config.yaml
n_layer: 16
d_model: 320
n_head: 5
n_kv_head: 1
head_dim: 64
d_mlp: 640
vocab_size: 32000
activation: "swiglu"
norm: "rmsnorm"
norm_place: "pre"
norm_eps: 1e-05
positions: "rope"
rope_base: 20300.0
rope_fraction: 1.0
qk_norm: false
attn_scale: 0.125
bias: "none"
tie_embeddings: false
parallel_block: false
extras: ["capped logits"]
init: "orth"
init_std_qkv: 0.0355
init_std_o: 0.0355
init_std_up: 0.0355
init_std_down: 0.0251
optimizer: "muon_variant"
lr: 0.00705
lr_mult_down: 2.0
beta1: 0.95
lr_head: 0.0148
grad_clip: 1.0
warmup_steps: 200
schedule: "wsd"
decay_fraction: 0.773
decay_shape: "cos"
final_lr_fraction: 0.0
batch_tokens: [32768, 65536, 131072]
seq_len: 512
doc_mask: true
train_tokens: 359000000
steps: 5298
dataset: "wikipedia_en"
MLP neurons of a small language model. Each row is named by its layer, matrix (down: output weights) and neuron, and shows model dimensions 240-303. Each number is 200 + 20 x the weight over its row's rms, rounded and kept within 0 to 999. A neuron's up and down rows have the sign that makes its largest values positive.
After each neuron's rows, "fires before" lists the tokens most often just after its 100 highest values on Wikipedia text that the model never trained on.

L7.down345,197,210,196,182,196,189,215,208,183,168,184,192,233,184,185,174,176,184,191,212,215,180,229,195,216,220,194,207,209,182,189,218,214,212,186,220,181,181,197,170,181,209,222,204,191,203,226,233,249,213,190,191,201,204,194,185,232,225,196,166,241,204,215,238
fires before: ".", " Title"

L11.down619,191,186,212,180,203,199,227,199,231,213,244,236,195,220,188,176,178,203,226,216,201,213,191,220,185,200,195,234,218,197,260,218,229,193,175,193,196,192,205,203,201,201,202,213,229,214,196,170,225,206,193,200,234,226,202,182,182,204,212,208,213,169,186,200
fires before: " of", "ed", " to"

L13.down432,207,240,202,197,198,237,214,201,223,177,148,184,182,222,171,224,194,208,177,193,223,213,173,198,208,237,220,195,201,192,230,189,230,184,166,197,191,203,215,205,221,198,228,204,187,195,194,190,172,198,200,227,178,190,202,224,178,186,205,210,182,197,173,247
fires before: "\n", " ", " Notes"

L10.down579,228,204,187,220,186,198,173,212,199,199,191,215,200,214,208,188,201,161,192,203,210,174,187,183,199,191,174,236,205,191,232,207,177,171,175,177,191,205,217,210,202,203,221,211,221,191,215,222,175,242,182,193,191,204,191,215,211,199,204,194,208,160,181,202
fires before: " the", " \""

L13.down352,216,219,195,174,180,185,192,202,184,194,191,160,194,161,211,213,214,204,221,178,175,189,201,196,215,213,203,178,195,245,174,180,205,218,181,163,210,208,215,199,199,183,191,212,185,201,204,181,222,183,204,203,200,169,174,218,193,191,183,198,207,185,217,190
fires before: " 0", " 1", " season", " 2", " year"

L10.down638,201,190,175,198,202,208,211,196,259,201,212,236,232,196,211,230,184,170,177,193,210,242,161,161,183,181,222,223,187,149,191,187,201,188,204,212,211,184,231,225,208,209,166,176,171,203,205,171,231,180,195,215,227,188,189,171,216,210,179,208,220,187,204,164
fires before: "-", " the", "\n", " its"

L13.down376,202,204,200,228,187,225,192,177,218,186,208,174,201,199,216,203,206,208,241,181,215,205,214,196,217,201,191,212,195,225,166,202,210,223,232,236,203,209,193,210,195,195,197,186,178,194,215,224,216,226,193,165,210,208,190,182,187,242,217,186,212,191,160,194
fires before: "\n"

L5.down474,200,263,175,217,191,193,196,184,209,177,222,189,198,197,174,177,186,203,190,213,196,165,192,188,188,215,174,190,183,192,190,189,205,181,205,176,192,200,191,207,192,229,239,189,205,172,226,208,224,223,197,204,192,220,229,243,202,183,201,208,218,200,204,190
fires before: " the"

L13.down324,219,188,233,226,225,192,210,201,229,177,165,162,185,174,180,216,236,221,222,211,213,200,187,196,163,195,185,178,202,225,195,186,205,205,184,208,202,240,192,194,209,175,193,171,214,216,222,183,221,201,220,240,196,201,225,197,208,166,189,168,197,181,175,199
fires before: "\n", " 0", " ", " 5–7", " 1"

L10.down509,191,186,208,209,194,186,179,195,198,186,207,209,193,219,225,262,180,204,203,185,186,203,201,215,167,191,216,219,186,182,159,209,203,161,234,177,189,182,162,239,201,229,208,190,192,198,191,212,231,210,193,214,202,218,209,206,203,188,206,205,196,226,204,215
fires before: ":", " /", "C", "from", " 120"

L5.down188,202,177,224,207,235,180,201,212,193,201,185,210,162,213,191,183,223,193,171,224,183,179,203,224,177,214,245,183,226,232,206,209,227,194,182,205,209,194,160,173,198,219,171,209,223,209,166,191,188,217,228,178,209,201,163,195,211,165,205,200,216,155,175,214
fires before: "\n", "===", "In"

L10.down465,187,183,230,190,195,219,183,197,186,201,171,201,227,204,223,224,192,203,149,180,174,213,196,191,195,147,214,172,162,244,222,192,195,239,171,205,165,203,210,191,245,184,202,203,198,214,201,198,172,205,195,207,160,166,180,186,195,118,203,158,211,187,190,192
fires before: " ", "\n"

L5.down437,195,202,195,198,211,184,190,205,193,190,204,227,173,190,199,202,197,205,197,188,158,238,194,219,178,241,209,183,250,197,176,200,202,187,184,203,172,183,179,234,200,215,210,203,200,210,199,208,203,198,247,206,194,225,195,181,184,209,211,189,185,187,238,182
fires before: "s", " Gold"

L11.down199,190,203,233,165,190,180,200,211,185,197,250,210,196,184,237,152,178,198,188,225,198,192,182,213,204,192,187,197,256,203,213,192,221,195,173,223,170,202,204,237,225,168,209,202,179,211,214,205,204,190,209,194,240,169,211,179,181,173,211,209,201,173,205,179
fires before: " \"", "."

L13.down159,188,193,248,190,224,200,200,186,183,217,158,186,234,209,206,242,194,176,175,216,199,199,197,193,156,241,203,203,195,176,190,178,207,217,187,236,213,230,230,198,225,196,210,201,219,208,203,219,198,213,160,222,194,176,231,249,194,157,186,185,204,218,188,191
fires before: "\n", " 11"

L2.down595,184,227,177,232,208,161,157,206,181,202,185,228,227,179,169,215,186,226,211,226,185,237,243,200,230,239,223,231,203,192,202,215,184,215,199,185,193,192,203,190,192,192,202,235,177,205,215,184,185,223,178,196,170,176,213,224,232,239,175,203,183,174,207,209
fires before: "|", "-", "===", "\n", "=="

L10.down469,180,181,181,188,202,188,210,164,187,202,221,188,224,211,186,200,184,216,199,204,159,205,198,208,202,212,182,204,162,199,192,211,209,197,209,215,207,200,197,194,189,227,177,168,153,213,198,198,228,201,198,210,202,187,237,248,194,171,202,204,189,189,178,211
fires before: "\n"

L4.down2,199,214,229,158,217,163,182,202,161,215,215,200,211,210,200,184,194,193,230,195,172,188,214,235,176,198,179,163,201,206,221,214,208,184,168,219,165,224,212,205,195,192,184,220,195,185,180,195,200,203,196,180,197,218,229,207,172,204,190,229,193,223,208,197
fires before: " |", "'", ")", " a", "(", " ("

L7.down264,225,161,213,188,211,191,239,205,229,218,171,229,191,188,208,197,188,155,201,171,202,197,232,218,218,228,192,191,223,219,225,192,204,193,184,213,190,218,187,159,189,203,199,173,154,202,202,205,193,222,210,233,164,212,183,169,185,210,190,205,224,206,236,199
fires before: " |", " Actor"

L2.down579,159,202,189,222,206,174,189,228,175,193,177,183,204,208,195,203,186,183,205,223,170,208,201,191,175,204,201,210,206,167,223,196,231,151,229,219,182,166,181,196,197,198,206,193,171,196,178,221,219,246,188,179,164,198,200,192,211,236,175,219,217,203,208,163
fires before: " |", " m", " (", "."

L13.down346,169,197,190,205,207,190,244,224,187,188,201,200,207,172,188,172,181,193,198,211,196,218,179,174,199,227,203,211,183,176,163,169,185,201,169,199,193,194,232,208,211,199,180,201,213,218,183,249,203,196,196,178,210,222,219,154,187,212,194,187,193,232,230,219
fires before: "s"

L7.down351,189,197,202,185,180,222,243,235,190,211,222,180,189,204,203,226,214,209,194,188,190,219,185,219,202,147,195,214,178,204,202,216,195,189,189,224,201,188,190,227,180,230,161,196,219,172,169,222,182,214,187,176,198,204,228,244,195,187,197,185,195,217,231,184
fires before: ":"

L5.down628,180,196,216,212,228,229,204,192,228,243,220,219,217,195,225,191,210,185,225,187,205,205,214,209,213,191,209,214,214,207,158,170,212,233,192,220,198,208,218,217,159,179,171,222,244,174,243,218,212,180,178,202,219,182,186,199,171,201,221,219,210,188,186,221
fires before: "===", "==", "|", ":", " |"

L13.down567,210,189,214,221,195,202,193,182,201,235,183,163,193,188,159,194,215,234,218,190,235,216,179,187,218,197,232,175,197,209,184,206,209,206,197,204,217,205,194,158,216,169,250,198,207,190,171,233,189,198,209,183,211,196,254,178,198,176,196,191,227,199,215,177
fires before: ".", " |", " 2"

L11.down219,205,180,173,190,195,220,221,228,197,188,211,233,174,182,203,203,198,189,230,194,196,216,181,183,209,192,182,182,197,192,180,195,195,214,183,214,217,225,219,210,197,177,242,209,217,211,204,175,182,145,181,199,194,180,186,205,194,95,197,187,195,184,172,219
fires before: "\n", " "

L2.down150,154,200,194,190,216,218,214,197,181,205,193,178,201,221,215,193,224,222,226,201,215,214,171,176,189,200,166,173,192,164,208,219,199,189,172,204,195,173,184,212,182,209,210,180,240,187,220,240,232,189,201,186,206,210,178,199,188,177,198,214,187,193,226,211
fires before: " |", "s", "ther"

L11.down464,205,222,230,170,189,170,206,182,206,172,183,225,202,216,197,192,242,172,162,199,205,185,235,164,157,195,208,206,238,201,167,182,195,213,197,228,213,192,219,217,219,203,184,189,206,192,193,202,186,229,195,203,187,208,211,203,198,180,170,231,247,199,222,209
fires before: ".", " \"", "'"

L8.down509,231,220,200,219,206,189,231,199,188,192,179,173,203,185,215,195,166,222,219,205,202,202,192,207,156,204,223,187,202,197,186,254,195,223,176,201,219,224,173,213,171,171,181,190,171,203,180,205,186,207,195,203,190,192,180,190,206,198,226,200,180,183,210,197
fires before: "\n"

L2.down66,198,217,230,168,182,210,164,201,203,199,190,184,181,196,199,214,192,207,227,217,206,204,182,192,198,203,221,214,184,214,188,215,188,205,220,233,170,189,188,194,186,195,208,220,189,198,177,228,201,210,215,193,186,190,216,207,185,193,216,212,213,207,192,231
fires before: "\n", "-"

L8.down9,226,209,232,187,206,184,149,201,213,198,176,175,231,214,208,215,227,178,212,232,164,178,216,221,209,183,199,175,193,195,196,205,202,224,211,213,204,180,196,193,178,195,212,223,192,198,182,250,173,216,179,178,189,172,206,213,187,196,200,183,192,235,184,206
fires before: "\n", " /", "S", " |", "ing"

L10.down635,171,231,200,185,192,201,213,201,211,187,185,218,191,147,227,207,176,192,196,219,257,178,191,151,214,175,197,236,219,196,171,185,195,212,197,187,194,204,198,167,193,227,218,193,202,205,182,178,181,225,200,209,186,192,216,186,205,215,167,171,209,220,207,237
fires before: "|", "\n"

L7.down192,216,207,221,181,217,176,171,184,183,191,169,255,201,180,173,240,209,193,227,189,177,178,238,239,176,193,207,177,223,226,167,172,176,192,211,194,158,201,215,190,203,210,221,206,212,193,186,235,188,191,193,208,179,184,202,212,210,236,198,218,225,178,203,208
fires before: " |", " m", " ("

L5.down26,206,217,203,191,224,189,207,180,169,195,236,213,162,234,211,180,174,219,210,205,193,178,188,234,192,210,226,197,226,213,189,180,228,188,195,172,219,199,207,212,194,207,231,176,226,185,185,180,165,223,190,204,211,213,179,210,165,206,202,211,194,202,196,174
fires before: "s", "t", "old"

L8.down80,196,191,219,241,206,201,180,173,212,175,215,208,176,220,147,197,204,193,205,168,196,225,204,210,166,226,209,186,213,210,192,213,195,199,177,193,174,237,166,185,201,197,227,231,189,216,180,198,223,238,230,164,204,198,185,204,200,178,234,200,195,200,209,193
fires before: "\n", "---|---|---|---|"

L11.down385,175,185,196,196,193,198,192,218,203,238,214,203,181,241,209,224,200,181,176,182,192,200,216,192,191,201,216,211,221,208,179,173,247,230,200,180,214,210,176,212,185,165,237,198,219,186,191,206,202,222,217,173,203,254,217,206,213,182,195,199,203,188,187,192
fires before: " |"

L5.down557,204,214,209,204,186,215,206,197,231,174,168,189,189,219,215,195,209,197,201,213,225,186,166,176,218,206,191,211,183,204,199,193,227,195,239,199,216,207,230,212,194,216,209,237,189,204,213,226,196,204,190,178,164,186,210,216,225,200,201,188,235,179,238,216
fires before: " a", " an", " was", " were", " is"

L4.down429,182,203,180,202,214,214,194,216,201,201,182,222,191,197,215,196,183,170,196,186,227,214,174,199,194,165,221,226,166,215,207,188,174,207,221,207,216,170,199,186,181,201,167,156,188,202,240,216,174,228,194,200,189,185,205,208,225,202,192,206,184,172,210,210
fires before: "\n", "-", "The", ":", "==", "==="

L11.down592,186,213,184,194,203,161,202,226,180,209,182,228,222,211,206,192,173,157,178,215,209,220,213,192,204,201,202,205,200,221,197,179,184,210,165,178,201,203,230,199,215,210,221,224,167,182,179,225,213,167,179,174,222,206,225,211,176,199,198,219,212,229,210,197
fires before: "s", "ology"

L5.down106,214,185,187,188,213,195,234,198,177,207,229,170,219,193,204,235,223,222,199,195,216,199,222,204,224,189,183,177,166,197,198,217,195,181,179,226,152,204,221,174,207,216,208,202,223,181,212,206,207,213,209,185,190,192,159,179,180,222,200,245,210,197,163,196
fires before: "s"

L4.down239,205,215,226,173,210,228,202,180,168,179,170,227,206,213,187,233,207,181,198,173,188,225,215,182,222,197,196,241,190,217,219,180,191,202,170,190,201,202,191,206,229,188,206,185,208,205,201,223,185,179,243,173,217,197,196,199,157,195,199,221,206,189,219,208
fires before: "|", "\n"

L13.down407,223,196,208,203,197,205,183,160,200,226,164,183,175,216,192,215,201,203,172,189,200,225,207,191,180,191,196,181,212,189,167,201,213,238,183,211,254,202,208,238,216,173,206,158,186,206,192,212,201,217,233,215,223,210,170,203,212,210,201,195,209,195,186,199
fires before: " was", " is", "'", " also"

L6.down637,198,223,202,185,181,195,186,198,250,200,184,198,236,208,209,167,188,203,199,214,168,208,195,213,221,186,215,170,180,194,202,188,190,194,218,211,235,189,207,172,194,163,181,179,178,191,165,178,206,171,188,182,227,197,189,225,204,176,165,192,202,193,193,193
fires before: "\n"

L5.down242,182,224,201,223,215,219,235,203,185,179,218,164,188,197,212,233,221,220,118,143,162,210,203,236,247,223,167,205,191,214,184,193,199,192,189,216,203,208,190,196,223,208,193,198,185,176,201,168,207,221,200,180,216,212,184,187,198,202,202,223,203,189,183,182
fires before: "s", "."

L5.down91,199,186,232,184,229,198,176,235,176,201,211,186,195,191,219,163,218,194,216,235,183,222,206,207,177,200,190,239,197,185,179,185,230,192,184,196,179,207,210,184,174,215,210,209,211,219,206,180,220,225,198,169,218,199,156,216,198,171,188,217,203,202,187,195
fires before: "\n", "=="

L13.down145,231,214,221,177,162,205,195,162,183,183,202,182,207,202,152,201,189,192,183,198,218,240,213,201,238,191,164,192,189,179,214,177,225,180,176,145,227,197,198,171,211,191,191,243,201,179,205,210,195,214,222,188,187,199,234,192,191,177,176,214,186,180,220,203
fires before: "|", "\n"

L11.down73,170,192,215,212,180,191,202,212,174,185,185,189,173,198,185,191,243,209,181,174,208,192,154,195,206,207,174,212,196,193,226,198,210,212,227,222,197,198,219,208,218,220,218,145,182,186,206,201,206,211,231,184,187,192,240,167,198,193,193,210,173,208,189,254
fires before: " |", "s", ".", "|---|---|"

L8.down244,154,161,237,218,206,193,219,199,185,178,238,202,190,221,180,205,180,206,207,232,208,233,203,205,195,189,186,200,201,226,200,150,217,186,206,174,228,190,200,219,232,202,199,223,205,176,200,219,226,184,216,197,200,214,205,215,217,166,191,202,251,207,210,185
fires before: ";", "|", " |", "\n", "/"

L4.down488,211,241,206,186,222,192,224,198,209,173,184,216,218,160,214,196,214,198,207,206,149,194,157,219,178,187,224,214,184,174,198,214,174,205,174,203,197,183,163,188,174,195,181,246,216,171,222,204,216,181,192,217,211,185,227,224,173,155,178,184,193,183,215,181
fires before: "\n", ":", " the", " by", " of"

L4.down259,218,198,212,199,167,191,219,217,215,182,177,169,211,222,213,218,222,203,178,252,219,202,187,193,235,202,210,199,224,173,181,212,184,191,181,201,170,179,234,229,185,209,206,218,186,263,203,193,242,196,186,202,199,212,185,180,205,176,191,242,199,189,219,201
fires before: ".", "ley", "vo", " |", ","

L11.down486,216,212,190,214,193,179,156,175,183,135,232,175,187,174,207,165,232,206,204,207,230,225,163,200,220,211,167,148,187,215,184,169,215,191,168,202,215,189,180,199,208,229,207,182,182,178,191,206,205,206,209,178,219,209,174,218,178,195,186,180,200,205,197,202
fires before: "|", "\n"

L8.down137,249,187,190,222,176,191,231,185,188,189,200,199,226,185,212,194,201,166,173,215,188,209,164,201,174,216,194,200,178,183,171,200,199,210,223,203,174,218,169,194,216,213,202,203,202,204,196,218,193,198,212,205,205,194,172,200,238,220,216,225,207,197,177,191
fires before: "|", "\n"

L10.down628,213,207,205,219,194,199,166,180,231,212,198,164,180,210,206,174,200,194,237,212,207,194,190,208,215,190,217,187,183,194,189,179,219,206,156,221,212,191,170,218,204,186,201,207,208,165,192,191,195,260,235,217,215,176,191,198,180,220,171,206,197,190,210,197
fires before: "\n", "---|---|---|---|"

L6.down153,192,195,196,173,188,215,185,226,180,225,196,190,170,191,190,180,209,236,199,207,202,188,197,167,183,205,202,211,198,163,170,171,212,188,202,212,216,185,211,217,224,204,175,198,197,186,209,212,213,220,216,202,175,194,223,172,181,241,175,166,216,212,181,207
fires before: "s"

L7.down281,218,178,232,238,218,211,178,185,242,198,216,193,204,218,218,206,196,244,205,196,231,184,189,187,206,191,208,230,230,183,183,221,190,202,204,201,170,189,217,197,168,207,226,198,194,203,200,201,212,187,184,193,188,214,207,206,197,203,198,182,216,212,207,210
fires before: "\n", "---|---|---|---|"

L7.down625,228,176,210,163,230,197,232,237,191,172,211,213,205,202,207,202,169,194,220,217,201,189,226,199,169,196,181,174,194,152,208,156,196,185,225,204,150,214,199,177,202,188,180,213,172,210,184,199,197,221,177,209,221,211,171,186,194,221,205,237,192,196,185,256
fires before: "s", "t"

L7.down402,200,203,197,203,208,204,162,139,191,194,175,141,184,187,190,218,191,177,198,239,196,154,199,208,185,244,198,200,203,191,194,175,165,216,228,214,208,204,217,199,227,201,198,229,228,205,206,198,182,193,242,197,214,209,187,210,183,194,242,202,198,222,213,205
fires before: "s", ";"

L13.down253,192,201,205,232,203,208,157,209,227,218,215,185,206,183,212,250,200,212,201,211,182,194,215,200,160,217,194,202,191,227,236,184,188,187,218,164,194,176,211,197,192,225,236,220,174,227,211,157,228,192,239,185,177,176,241,231,197,172,182,185,222,232,176,169
fires before: " |", ")", " (", " as", ";"

L7.down404,192,175,177,215,193,193,226,172,205,206,180,191,230,212,211,190,173,174,239,199,166,188,190,194,200,197,178,184,206,188,197,199,187,140,208,203,195,210,194,155,180,197,213,185,189,185,180,203,164,195,184,189,200,184,225,197,220,228,222,213,196,224,210,204
fires before: "\n", "---|---|---|---|", " |"

L4.down254,183,199,183,192,180,198,212,202,167,177,215,204,194,212,163,204,184,227,250,204,200,208,191,206,182,209,186,175,206,177,194,203,204,193,202,193,213,164,149,181,203,225,234,195,206,188,214,194,191,196,212,198,200,203,166,207,175,176,208,211,188,196,168,228
fires before: "==", "===", "The", "In", "On"

L4.down332,170,188,186,201,210,198,215,203,198,209,195,184,233,233,187,188,185,177,180,228,194,220,218,211,216,177,246,205,174,209,202,169,192,189,206,237,204,241,183,139,162,204,156,197,186,179,205,189,180,161,175,166,213,209,234,191,220,208,188,222,180,243,222,161
fires before: " |", " of", ".", "s", " Places", " ("

L4.down418,191,224,210,184,211,221,204,234,224,219,195,223,207,196,223,237,225,220,217,205,177,179,184,135,217,187,200,211,179,197,245,181,227,218,199,219,185,222,184,200,193,188,185,214,178,215,193,159,214,168,196,189,194,200,196,199,187,232,238,238,211,203,184,174
fires before: "\n", " ", " P"

L6.down218,171,237,211,205,164,203,201,198,182,210,213,196,198,203,181,215,181,168,190,195,236,214,191,196,254,191,188,225,145,209,184,216,185,188,211,193,220,213,207,179,214,206,192,181,215,201,193,202,160,213,198,167,194,158,207,185,191,185,203,219,220,187,159,200
fires before: " |", " a", " an", " the"

L2.down571,216,173,190,205,202,183,202,190,192,209,222,232,230,190,196,218,209,179,167,229,182,191,169,176,195,214,216,212,213,149,179,178,176,184,198,209,191,196,196,199,219,212,208,178,209,180,184,181,197,189,212,204,209,198,208,192,226,224,194,191,241,205,178,191
fires before: " to", " by", ",", " with", " the"

L5.down328,195,175,181,186,207,198,184,188,154,224,173,174,193,193,212,199,238,217,173,192,182,187,232,210,177,205,225,194,199,223,177,185,177,243,212,205,216,213,214,229,171,193,188,199,216,193,159,237,195,211,203,168,181,172,231,182,210,229,194,170,190,207,207,169
fires before: "s", ",", "\n"

L5.down355,203,197,169,164,219,196,176,198,217,236,184,164,189,210,222,237,181,196,189,218,203,205,191,182,225,216,201,191,218,211,204,186,213,218,219,225,184,198,219,221,229,239,221,206,192,194,212,240,186,193,223,188,202,213,192,198,222,185,210,215,234,208,217,202
fires before: " the", " its", " which", " their"

L13.down611,190,195,212,186,200,224,142,198,194,184,184,204,187,199,200,226,201,195,152,203,211,212,182,209,220,189,202,197,168,186,198,175,226,194,179,187,226,183,204,210,212,216,202,189,215,179,207,211,187,222,232,186,223,195,206,178,178,191,183,209,212,198,215,176
fires before: " |", "."

L13.down264,211,207,188,206,201,198,211,202,230,236,210,206,194,228,158,237,225,222,206,194,209,210,207,197,193,185,184,199,206,204,240,175,191,235,213,185,186,197,195,169,206,165,216,218,219,218,228,207,198,170,184,203,198,210,210,187,186,211,183,225,205,187,184,197
fires before: " |", ";", ")"

L7.down179,200,195,224,205,181,213,236,177,200,209,209,173,206,175,208,193,205,232,193,221,217,203,204,225,187,180,183,184,188,187,199,183,175,204,194,224,211,176,205,214,143,200,210,237,219,224,190,189,237,241,232,193,186,233,180,208,184,202,150,229,163,205,237,161
fires before: "s", ","

L10.down386,226,196,188,154,176,185,222,197,227,190,179,189,220,168,224,165,191,193,212,217,228,172,145,235,205,192,195,187,170,197,183,161,246,220,223,215,197,201,218,181,200,214,197,192,174,232,207,183,186,206,162,198,182,174,163,236,216,183,187,197,180,221,202,165
fires before: "-", "|", "\n", " Similar"

L6.down400,158,229,186,211,180,177,203,235,194,221,203,238,182,193,235,189,244,181,203,216,208,200,213,186,204,180,195,172,198,193,245,207,206,192,243,221,242,205,197,171,198,192,230,199,207,205,195,197,242,199,201,172,209,225,189,184,169,150,194,223,209,192,184,190
fires before: " |", "′"

L2.down355,188,209,211,201,212,211,223,210,177,191,218,205,223,207,190,213,204,207,198,181,219,223,166,194,175,201,224,175,187,214,245,182,185,189,180,191,207,210,197,225,211,226,178,199,215,172,199,202,188,201,195,199,214,220,177,181,189,147,191,227,217,214,181,219
fires before: "ing", "ed", " of", " |", "s", "es"

L8.down528,208,180,141,199,199,205,152,195,236,204,207,223,202,190,222,212,207,196,173,226,207,226,163,195,234,218,182,242,186,181,182,226,211,176,216,175,168,224,194,174,228,212,218,199,197,162,237,230,214,201,215,181,175,204,193,211,233,228,194,221,207,190,208,187
fires before: " the", " a"

L11.down86,227,179,216,181,239,196,161,173,160,228,221,196,210,191,178,200,200,228,201,193,211,176,169,196,189,202,216,210,160,183,219,231,206,219,207,199,210,202,180,190,201,197,177,204,189,189,171,160,220,234,202,217,219,193,210,206,178,205,187,201,225,210,190,210
fires before: " by", " in", " to", ".", " on", " and"

L7.down86,213,236,240,205,180,246,201,210,212,202,208,173,194,211,257,184,170,214,202,200,200,194,202,164,222,189,201,201,196,154,212,185,217,233,192,175,206,216,218,182,212,173,204,199,221,208,180,215,198,236,146,189,213,202,207,220,194,171,201,179,203,177,181,182
fires before: " of", "\n", " in", " to"

L13.down84,190,192,209,183,187,215,140,231,203,216,187,154,180,157,192,160,191,195,217,216,211,229,190,201,169,211,169,182,182,232,186,205,178,237,184,254,209,199,181,195,186,213,160,212,194,199,198,157,219,220,185,189,191,181,175,185,233,234,214,206,223,224,220,206
fires before: ".", ",", " in", ")", " and"

L6.down373,181,196,189,202,193,217,198,217,175,160,188,165,200,195,182,213,182,170,176,196,205,197,211,176,212,201,227,200,189,194,179,183,174,195,217,241,169,230,192,186,214,182,201,210,198,209,212,217,191,190,198,216,216,211,209,183,216,202,188,201,242,205,171,200
fires before: "|"

L4.down112,183,173,236,201,215,159,205,219,210,246,217,203,226,210,173,193,194,188,216,211,164,182,250,203,195,201,192,190,188,215,230,213,185,194,222,207,159,209,185,198,159,246,192,211,214,183,169,186,193,213,200,223,172,180,206,206,217,178,168,177,174,173,221,233
fires before: "\n", "---|---|---|---|", "born"

L7.down121,194,145,184,202,208,183,217,197,188,195,245,213,222,198,215,192,206,192,230,208,177,175,182,163,232,206,209,227,226,190,195,239,186,238,212,228,228,180,191,208,198,191,218,219,206,174,207,181,208,226,202,189,185,179,208,246,202,212,205,219,178,166,202,212
fires before: "===", "==", "|"

L5.down441,222,213,234,188,196,236,202,212,216,206,183,219,192,230,209,227,185,224,179,197,201,181,164,180,178,193,199,198,180,173,215,173,225,189,187,238,215,215,216,188,233,189,201,214,189,209,219,187,225,183,217,194,196,211,172,209,180,224,201,191,238,239,198,169
fires before: "\n", " "

L13.down205,213,184,217,181,214,209,173,166,187,218,205,221,228,169,207,195,194,209,225,200,194,203,179,206,189,207,215,203,186,204,230,208,174,186,195,196,177,206,191,219,191,204,191,203,158,224,226,195,210,205,205,219,211,214,216,216,217,169,180,194,212,183,207,219
fires before: ",", ".", "\n"